{"d_model": 512, "head_dim": 64, "optimizer": "muon_variant", "lr": 0.00774, "lr_mult_o": 2.0}
MLP neurons of a small language model. Each row is named by its layer, matrix (gate and up: input weights) and neuron, and shows model dimensions 389-484. Each number is 128 + 24 x the weight over its row's rms, rounded and kept within 0 to 255. Numbers have three digits each. A neuron's up and down rows have the sign that makes its largest values positive.
A block is one neuron, or neurons of one layer that tend to fire together. After each block is what it responds to, as a language model described it from the Wikipedia text at the highest values.

L4.gate23:138135114079077123106129104124095108151128120104102149133148126140126158173139131161119168146143122143130179152118129153169161144144179109132154135136143164125135157116136140102178118154110130159116076109138144145133102149154183065117134139115113129137132145127121102135152160138098122104
L4.up23:119117140091134137084168220133103103131126091112142133163105119081095142135107145109137146146101102143113146157105108192121153130131161109098140133131117125125148151128143120156141057148157143130169148157120133108134140102104155070128171119105124098128092111151115130158134132142116124116
L4.gate213:138155187111155119112129126127097094176140119121170084099140115108162122168124129128150144159116138122160104120125090143133124126182140130147145121128102138130094146163156104138134177142107118181120176084160089145162095173092147145078116108081141150115130132067157071155156130141109157184
L4.up213:135075135096126144116121153138113114153108098166154104155144104157140127131102088126116112115119176112106148126131116175117103147125126136076164161131125143129145125123088130130168106160134144141095145120166116128101154137142134120125067139141108124135178146131125150121158127131123133125
L4.gate232:167077154100112108115127152136132108115130096129109128066124120155155082112155147145125129164108101120155132092179117124155125153118138136115079138123136146104118118132075127154142123103144118123085151099142114118130130138111164137163114123108146109117170158136158123144118146158106103127
L4.up232:132114104143137123144134162146137130156140090158129141109131079115142112143082161145127097127147141167111185130121132151124149148131179104156174143151139145121147153100127137139103188080124144134145143104137146153130136103102143093119142119080139149075138098108130098126123133116111102156
L4.gate253:133138095051135117110103121156117132113106099148096108126145138065126162136131124100148101138106148134103107153145162073139148124141151101186119142140112151127134092173142136132139140127153159137121175138127124156103151143118099088094166146128183136151120143108137128136107123129111142116
L4.up253:145132127121128093117113148123126126122143133135121093076088186135181139128150117095180111159139116131150096116118116107168150146091135116164109115101123158142160142127119141109139127160139122150103160149123062168078119124073107123125136124112122108082139125126084144158121186136085107107
L4.gate348:152143124161153173161109133070123147161116108132145146079104098127150118109159147121144160144153098119116136132140121116135095133135159098089129147123121126115124129180120137110146094150092145150122135140107103143106113129161123136153138145120140119143151114138123098109110123126105115107
L4.up348:105130126090122143135139085144116118181124129150139099102074140100135118124153108122140110077092142133135114126138145136117144131091126144152107127117109122132139103153122115127109166113122119096133148123142099193131109157135160125088152138143131132151152104121143060124110123118114090129
L4.gate387:118060124095096139131107152163124107146118131120114135087141151121147125144110088138110140119124132109150132080116096145110100130124140105159132117139093137151095130114109133108135123094153131136126107163137159146112088139096149096153127162151109158080123133198179126167099119161147139104
L4.up387:110130116124104151089120133115100054134132137090190095096133145146133090131107149087148160128136194123075158102135096142171133147119166120116143142140127156135173168134118145122148121091178156153104134107157120138119115143162126098107111130103150117146099123078153089102155133103128115103
L4.gate406:128184111156154108137146131159100058152148091139128109094130114157097157129092121140140172155114146097106083133153111157115149172171158087134133162095103140098127146115175138092112103129138111138123153133162141113127125131132114127077130116092154175118118140153118116157104141146102127142
L4.up406:124130107126117124144135167120124151091151140108125104127106126109090145171117112128122119133141094116080155119111142172127151143150093110100115158135105165136142133137118121140142158116095125072178121150117111093126150108132120116146144128114117099135152115143137156112085150162111154123
L4.gate659:080096154103171159148126087134089155184137120092125108135108115110153089110132149174139133128125121119137139125132109080121107174135145142126155131110105104101084104210139124119138125143124125146125197150150137122184105129127152144096171089107149143097142125090103115145175087095143148148
L4.up659:107088160089159147147130080105119107170163118117145092134116099104131095140121108148197183145105150104138145113145113119109165183128156109139132108125084136128120102143147098142161139119104094109151149134127131156127119107055173130137150111098129161169172147103148140142141118117123106158
Verb-ending tokens in narration

L3.gate367:139120096128092123131148142144168154150169131162159121065108095141106159069122150125118108090117153109116124126103132117133135130134110133118101167128121113153125108113077119120105148118091125137147165132172138121090133130107156147145169143148090129131132118141177132098127107161141152079
L3.up367:129144062103113124151159130144110127167168143145161116083106116130114141095140142162142064126074154099092118139100112112140122122135153105148114171099115120129115119129092104127087162158112136125117148127156152130121139134116176153130159137143082110115172138132157088130128110147153153084
Table header separators

L6.gate31:136153111156158108130110124154134116138121153146110123140118084114102110163108117162138134056159097100144115134150134104087092137124133138143178147103143147103137069144140108192110130115147121113151120145112128139078100132097133117084122088144150130191151177126113106097129118134124128098
L6.up31:102136155154119107141117141140110152124136220126104139129097146146126079120138159152148122141137082132127110152125099140126169096113137120100157123144112105145148139135114119168125164220148146128141133130108114114116167128077109169132130104115134168151122154105141084093152117166127137084
L6.gate82:105128161149119149094123161137098138151165179144148129121152129137148082132107135151127107173126114151120152129102101113117090107138096157146133124101109135113104090114112099123141153106099151099080088105136138134092129103117098139156122124149143134111112126145120156167142122118120142147
L6.up82:106129151150148130134103124131100136134129153137136116135174121146102104142124084110127159123119091109118095118134144123112108149116113075116150084090092161121129122118146120149109146099127133157124166137115135114126134121109148163148102088114094186076123153100111153125137128066142144135
L6.gate124:128092160092161117168155153138089149168144154151123101173077156098104090111146108147117151086141161124116105094137108151108120112148123131110117138146130143115156109137124116155104155169118132156086131082100136097141129097155132112101131087108088133117137143122089080091140125131134141105
L6.up124:093127173095173147144130115117128109162161161093161091137111130124137139151146118130112137094131159124125086096125132114136134161124158131095143111110136121133151118101164098135118123171123115107113151085087141140172129135082191159107148104108131141126130152086109109161190117173161139187
L6.gate173:117128158120151143167108156148086124120140159155135121104125122140145090112137115105124149126145112122134164108116148115119115162109120125120196133134087146111148159094104152095183105106090144129143137173126146150112108143124137146164133100173126113163115141123089108124094099090099144107
L6.up173:120150153076120106107109101120094145104094142153143181104144154153142120140141128117169080151131135131157139117118124110126147117109134132179157104102104134131116123112130125179137186128124110116126134135161137134122136155170062109099079115141147169078163132102166144120105128117135106091
L6.gate185:161163164106171118142117133139130118154142145093169098159124131139111113149158159105158130106128154121118058088113110110126106122128171139126142118138116152124137153151127117162111130154121140104132152105152158124133102135142108166113149098108146135117157151113098098096159149149143145156
L6.up185:160080145123148083139162119127135146145110102131143112128149162140127102118127132110097105151144106131133161116120113130157122145144103102111121150146149133158119147172083148147185107087111187146091128146135146095129079145146143145153089134119129155136130164109136118163163105134121154124
L6.gate349:123138164085136143128106118117163119134131114165108152091065110116162128107092170096125137144090136151138155112152117097161137108116160089105157140089067113126143125154108095128113127126098047159142144138159113119130159136135128134137152103129113137135151137172110099133157145134101141153
L6.up349:098096141066147119102142119115170108130170126160137102055110122127100092125131116113079146144087100173119142106154105142125115114147151127112127153095096125132151109144136103135106138100128105169143157115144147109121153156146116162103149096117164133090110144198087109148152182154120120147
L6.gate438:127121149117098121111116111148144115129092053042105122129135128125156132158144159150108126107109141125118139145113116140129121150093112113150137099140104104117138132100103111140127147126115110108151142125128117125119132102131144129090111127140127123132123106143112116157109127143116126111
L6.up438:108133112113135088091082111157128130139119136159109166111138114140117102116154107163121124120138131117127130152146103122125119103090105150117114104119091086124137126129143116118143157154109144115141131108148106140116153095125156092112130112129136137122108138186128115090132145175152173146
L6.gate552:108116154100113109146136180128134149134124152123192125124151155173131137147131149129125170131120134102131115120110132126123147131122158124093108093112117132072117117137134139148158150136074144121120121146124127134123142146128122171144110089120119095151111160148115150133136156154113136161
L6.up552:129131144058136162127155168171124118130122145142134113138145099152102108169074087136097134110126155110117150143085113094115135145109130108121123118137132119112143131090122132098178118125122138116077131130160127173126170102115142122151169123116121156179116174200096148114112114112130136137
Verb-ending word pieces

L6.gate212:125133126146139082060115121123138106126124141140138109140114126116125093095188149158128069140104131110130143138127141085132119125135122095193127185105114092117124114089120102131157142110160119129148136145178155150067123160136111103164109113137120098139094122156112116126107125165133096092
L6.up212:096135126148106126129164110108166161133112094141107076124112084119152128108140115134158093122132145112135149141118157125119143123114135171152183129148095150130134148105141178105129141137123114191114096156139109104088105128132136110115147119125171131145148156156111089136098125168120113134
L6.gate386:120118143094135164138103159131112138119174154122126142145110173117141139117124116151125114131135104133126108154160141111101143134100098171068098115085123101125098130138143130159131165106064138131122140114136123118089137153092107154161117077167105107128179123143112113117111135161122150115
L6.up386:134150128096093141126144185113126108114134091132104137114119122108120110140189105119110160109156181118135129122123147078102146134148091149142099102120143124095110117137130112177119180082114103125130119107094129145155069099127109113079099122139088104129143139131133106130118115135134149139
L6.gate393:123151135163130115112156161117139180145116143121118138120124150144135121120133124141135176147146161129109141121154123118135117110132137121137111122114134123111117094074160123105146161135120164072125140132146084145124148092134145118152150110119163106066123177114089116115146147135122132165
L6.up393:150127087116135062161092105098154104127132142118143102123111134179153117108154121145095116139087155121139135154118089103168085084135092116092126104077095084170108110071158092136151139158137131106099120155132141127131158161187136163152118103114136103111117144113106094129143110110132160110
L6.gate490:135136078152133117095160152161167105127082100151092117120131133145117120129120137126113085109118139107140085163127128146127120119103136138137116118154127186124139114117108145145122125104168127129128138134135131153086121112143151142113167092101140096086111151154095115124128114084131129151
L6.up490:098101118136083144122091127126135147137081118150139094178154148127141097131115134143083088152117156109120136087062079139175160133115124171138159135088149128098143126127118141106138121162128174107171114143145131111095122146141161116142160142098122065101125169107130139124144130132135103154
L6.gate492:120094101140146112094123145119103120131133129187178144124100124150159136131094127106166147101137132166089086099096111161097158178101112152131137129158107119156108138086119082116103146094101154140141131090133140133115104067095146115153130128134153127130097142119126178112141107143144172139
L6.up492:143125091107156096094129105116096103138144118149154100154131126117159133141110128141148162149139127134132140149132147162126153158110099166089118098080113171125121162107109130126088141112167129109105185128152148155117082138144148114094102153165151132140146120122152143097165147169127122124
L6.gate633:141138089166107138114163102153140091122155137162105128149146075115086164174124142127142129101177070183123136164159128127154136125110152137095099097129098138087128138087148127101122122110120145110137090079112080119127146145114096115104156086150129124165105108173146103105112137177123153139
L6.up633:109150103116147149118156130168138167137139128171124154104088135125102116124136113108166151108136093184116136108120116112128126134126164167132130143144108131097128088156104118152151148116146146096133173144109112075138110100095128156107102127163145134124138145103098101163125123155111137190
L6.gate669:121087149085112148116114149095111132116158130149134096143127152165092139127127130172145094134129119129113108106120124144127117124148073140143124140115143120145162118158130117131165173172119109154136170112144130084119137101127144128080137110144112120119154161164156127100150132164124156109
L6.up669:099140120117113175111118168097104097157139130152114138129090165141127112089135125138087105161109140104090127137143107146099170101134114105078119160163131136098139103131119113095142136137112110105173124146122154133162125131147130109159133121130176118105104153176116089140125110160127173124
L6.gate693:139122094086131122151133138161120114126149116163119167130092152133196120133130129122146118129137091107127155117153132149099120112128141133165123116174142083135114101163096100153115175128096121106082127121085135154102123127104157143054129146129136136136122135113101117115155114138084108125
L6.up693:092151099149119118115103140153150107155112119112107152128093117132166117082140138135121109171109097128157155148101126118125079134156098150093151152150122063116176175123155108130129130126120124148152125131112137117154151116107135116132077111171082074143148085141152133152150151097171088120
Table column separators

L3.gate214:153122130082143135113108123168103142118161091148149115129123090147102138147103148116122148118125172094111117156140110158147128136111086122119128162155095137105151131122083107122079118124126076130129087156148117139118129103128174114142108164141131154135188120139086106136089091150114138139
L3.up214:134138104094118131129152160146101156117134085113099124130122161142105130088149177135134141126116140102144102097130158180156139104122117135113088187152141105112122059149139142107106131095125128174088175145134151102118154124099129150103154113137160144088131134161116126088114063137135118108
Part-of relational nouns

L4.gate142:143125138140142145117094134133142137123111106122160122117093115138073125144133109126134096120109125134110134141118146144084154115139140173114070175138131095109140104159129172077122155144146168106127173136088107117135147141123091130119141107112101075078186103146111143130065091123118088080
L4.up142:183121174116110127108153097126136171122086136127130122115096143133111172162126151143128120108116125128124148113097145131148123112160122155142112165090153114111096114105137161103115109140160123110126129151128107118151153119119097112128119132105093095085145086123152154135135117143095121031
L4.gate171:145117113106136136092129188125151135091093126110140132118107138123122151161137174114117159119134095104091144154141108125107159123116122134111104109137124106144153181090064150145172130126148095121124136139146114122150152134111127134139154102107137138107151146149126124125071149127124112126
L4.up171:079098105098150135155125124124139129126118193114179097156150121124145103121147125138129102125110139131127129131102115111124126119099135129144145134132127164149112149102149110124113104141130135125153086093153166158104115065113131170132097132161124155127154115118108116139122108100107141156
L4.gate365:138134100107123144079128110138173141154114144118094106142135113174097103138150093130124145076139148088148121133150108147164156130146095103113108123150106086103094159118114131115170127141134122099117154109112141095140135113170149121132119099145097138118127099157094096119086141144136120133
L4.up365:108157134133172154141079151132106109135108104097109161105107127130145124121097111125121132139141105141117113093167143076186164075154143078104144172136157134134124130111137155122103127127073130122115148116142125124116097133128118152100136148108126103187145132102099119115151131122133158090
L4.gate396:129089128148138192125102146141126129103167151121075127114154141150099166144113108129096140151133120142114112173087122120138103173131122172163094162178086109130114129158095124094094168133159112090125151142103146164139127145089126072139139096125112151151141155141119095079091121168056068183
L4.up396:115135151076128118149112170112150129184110125108083110140124125119171151093137153107109147114142147083149141108121140116146091137134138109127096145125103099150154139184132156118130159131136131125080106126142137147179139086143129143148121141127100102085119113161136156135141182107148139092
L4.gate539:099148121075132108113137116135169130122154087145142149148144141113110130149131105092114148158125113159117116137084168142117142097136089143122157138109133153143081067115128073111099141104128137137145110113138164126102119147142126167105101113150141102105109179122104126102096122164135127134
L4.up539:165112087148131145146103165139121150094141128101142105134098138075100124091133117143115130109136112149107117132107153142135133136138112063091124130116167119119142119150154119096140095131130124110155124088090131100143130116132135146162108146200147135168122107123117167098130135155118105152
L4.gate636:121104156103142154122122143117125128132115096125109151096130106085142137138089110114118134115121163065131138160100091152111125126152167131108109116118113121135143119099120066078138106160122156154109097184100088159108142139122127124121123120115092149123080108129120167114132161112124133117
L4.up636:126157169121144144156147165144171136152172113170070101112136108129082089108121124093121104126139148080190080124151136134109138132153096138109094158147161109120131105161098143114092145157127123152118146097127155119123097174143151104058127173120156119088149151143130143148157106151119094109
L4.gate658:121094125123100144121109158150136137100090088120124143130123171096154133162098168107118143142109173114142111124082096122124119114122119134121139158164138158122088110151115172128145161127167172134129109127133103126164119112150123143128129122120141081117145121146119151112073111130114120118
L4.up658:125187142052166143127094155111151165070135115077124133122138123174125149102134146125122130096134189141119190108121139131086115111120112104125111169115100133137154120084139138104123115131174082136105162141161141143133191123124136143115126141133132117141131099113087146116065085142094121105
L4.gate663:116118110113133131156116133156114145092127113099089139141100130138096165156154138130099128110129126090086137143169096146131120152109093134144084166160154122109121110143093136120160126148140135115102161136126131134113156084115106123121083110165142117112145112184112085124099079117146143101
L4.up663:140142126071071081093157157197141133105106121130084147143150161149124153108138125111118117142111090099091126169133105132141116125143119151124094205137156117129121110181101151116124114132145116131081161147136139106154187103124107144097111123151127126140129121177177152101123138146128133106
Noun-completing word pieces

L3.gate245:110141147147133153097119138160133097104128135137113151124110092113094132108142088152093146119153133135132092174149125171184196129106082146137142133126132121105137107126130135155105141131157150089100085115147127111153128133195141121093138131089158136105144162120146094091109108125159123140
L3.up245:095126115140081113158124114127108098126110099102156083100151115177147123098126150113158106148130140123136134097072104120092128107127146096109109100116085139122127134145162113136112116144104136130125111093171105141137135135169165100137135089126134119173104126120069123114137157129123133144
Verb/preposition awaiting object

L4.gate6:131087110105133136088157140135127124140124122115135155103118170130141110114140113174116122108089137099083149150103128121125160103082103137110164130144101100139103123147104118122150156117126103101151151149094183105116154113110167129149132136146113158144116125139165121178148138124149134114
L4.up6:124182088156106146112118111119128128130092124146138118131100128152127154126116077129125108141071134155088147137135085143180166120138094177117138135115158092144098139118127106161152192106126120125125131131136129104143137123128131075148128136076115117111205079106163126143148113118138119092
L4.gate25:124084111111132099125104076145161128169144124127137126123077098126118111122106115167140132132101086117102124117156125100137131134123123147095122116127170105153125160130109140088139091142135132081128127136087155088136149111067140159119129111121128143143090145150116089144126142140145170125
L4.up25:079152121098122135122188105145093117109141108115128114137111132150126120098138105136090106122112156156140111139131126124119088142092102109137152168107139116140108145114132167107124143130120153150123127136185140131093091099150135120102117108079157125153165112130148142139144153149135137081
L4.gate73:107140146156115165121141094139091123125127158098132132145173118122097110105112138155112115115137099132135149163172142112087163118095141147147155168121153091156137160170128136182108097122146122141128139079140117085149108121115139134156151116151143169178150123153142114098177158112146142150
L4.up73:130124124140137153163164146160178119149129120167165143116130129129119103134133120099114162137172142151163132111168164129107059112134126137143183131119170065154147147121144100137124137115131141143110112121103117095139111146127149127100095140153149106119066156127124145100135112148132154100
L4.gate189:141124079112117143109114107108131150130139121134123119151135144115114143107046097155096134103112139133121110112143147131123155119139116062098084109114104134109179085133113115129066158094148093154137142137107128122078142148135109132110188141128134136097129128106156164094108143114110114122
L4.up189:128138088111131160104175115187159173130128094135101176164145108149125118187131145086113131147074172125186143182125149151111144123089124135128128142197164138101131100136110130144149069149125096099120160136097129093104140160161107099113111148145106091074134110122156105118120185113105131121
L4.gate255:160158135116075110103159076135115116129121193134095142107065129083120132138118116111108138116092174137137095128150137179168106150123112111101112096116148098114172152123142185139117157109109151106133124122139121174113127168173143165130137131137161146122149133124122149143149110141129100157
L4.up255:131117111118107114147142158141165139129100130137148141107064082141134084102186127133135117123101128094127064160089119141135152126124094145158156113169145136089157113128114080109130147113139166161113131139149138159120166119119128113134151136127142155124119133146089142089113125095157100121
L4.gate312:145127127154158128091091108173145104131105123143135133124159133085151147150101161131173143128145109120109129159130160099146153092143155098157121111132169156109133127118112121192121121118136083149164132149141144150107114063161107112089177116130111155134093129132131122147094107117119128072
L4.up312:150110110123170124134153141110117076133116147129142129090139119098089119115136156135126122125154120129082126138123171140128120126132118136148126136101204140099122096158147132168172156118174152138126146153139100111105119164151144120158118135160081141140098116138093096105129105103154148122
L4.gate373:135097108171092113118090157104119117096108133104144131116130125129147140107138108117151174136171156055153125170160111120126112134124159158132181156113138102131116167143120126126143058095137156128105074118179134112122099126127111135134158108113090122144119121134129171139154172149088179130
L4.up373:139109124091147109130122166115163093175143133144159103086110125161132101180095151139107152148088119119127095117165098128126100150132138175105101178144121153155150123137138155159073122127122149146142142126114125150122114094140145127124151154127167156119139123194167095140126142137091111120
L4.gate511:154110123159145127124096126140114133146114107126150118131129082126142112122081135140170118124178154069141127158137136103151160101092119155148091114132109141147124113170095130156122156105101115088138124114123143146168127093120159135122148104161137082100131136132139142170135137122172095137
L4.up511:096106106108114133158148127097115154112134151129130097144115182104105128102135131105141099143127161127144123113109124101100148156133122171165112160125125110121154113164134111165085124094122123091118123146113183145119162154148175136168138154108165125113158132148129138148097168121114102131
Table header cell separators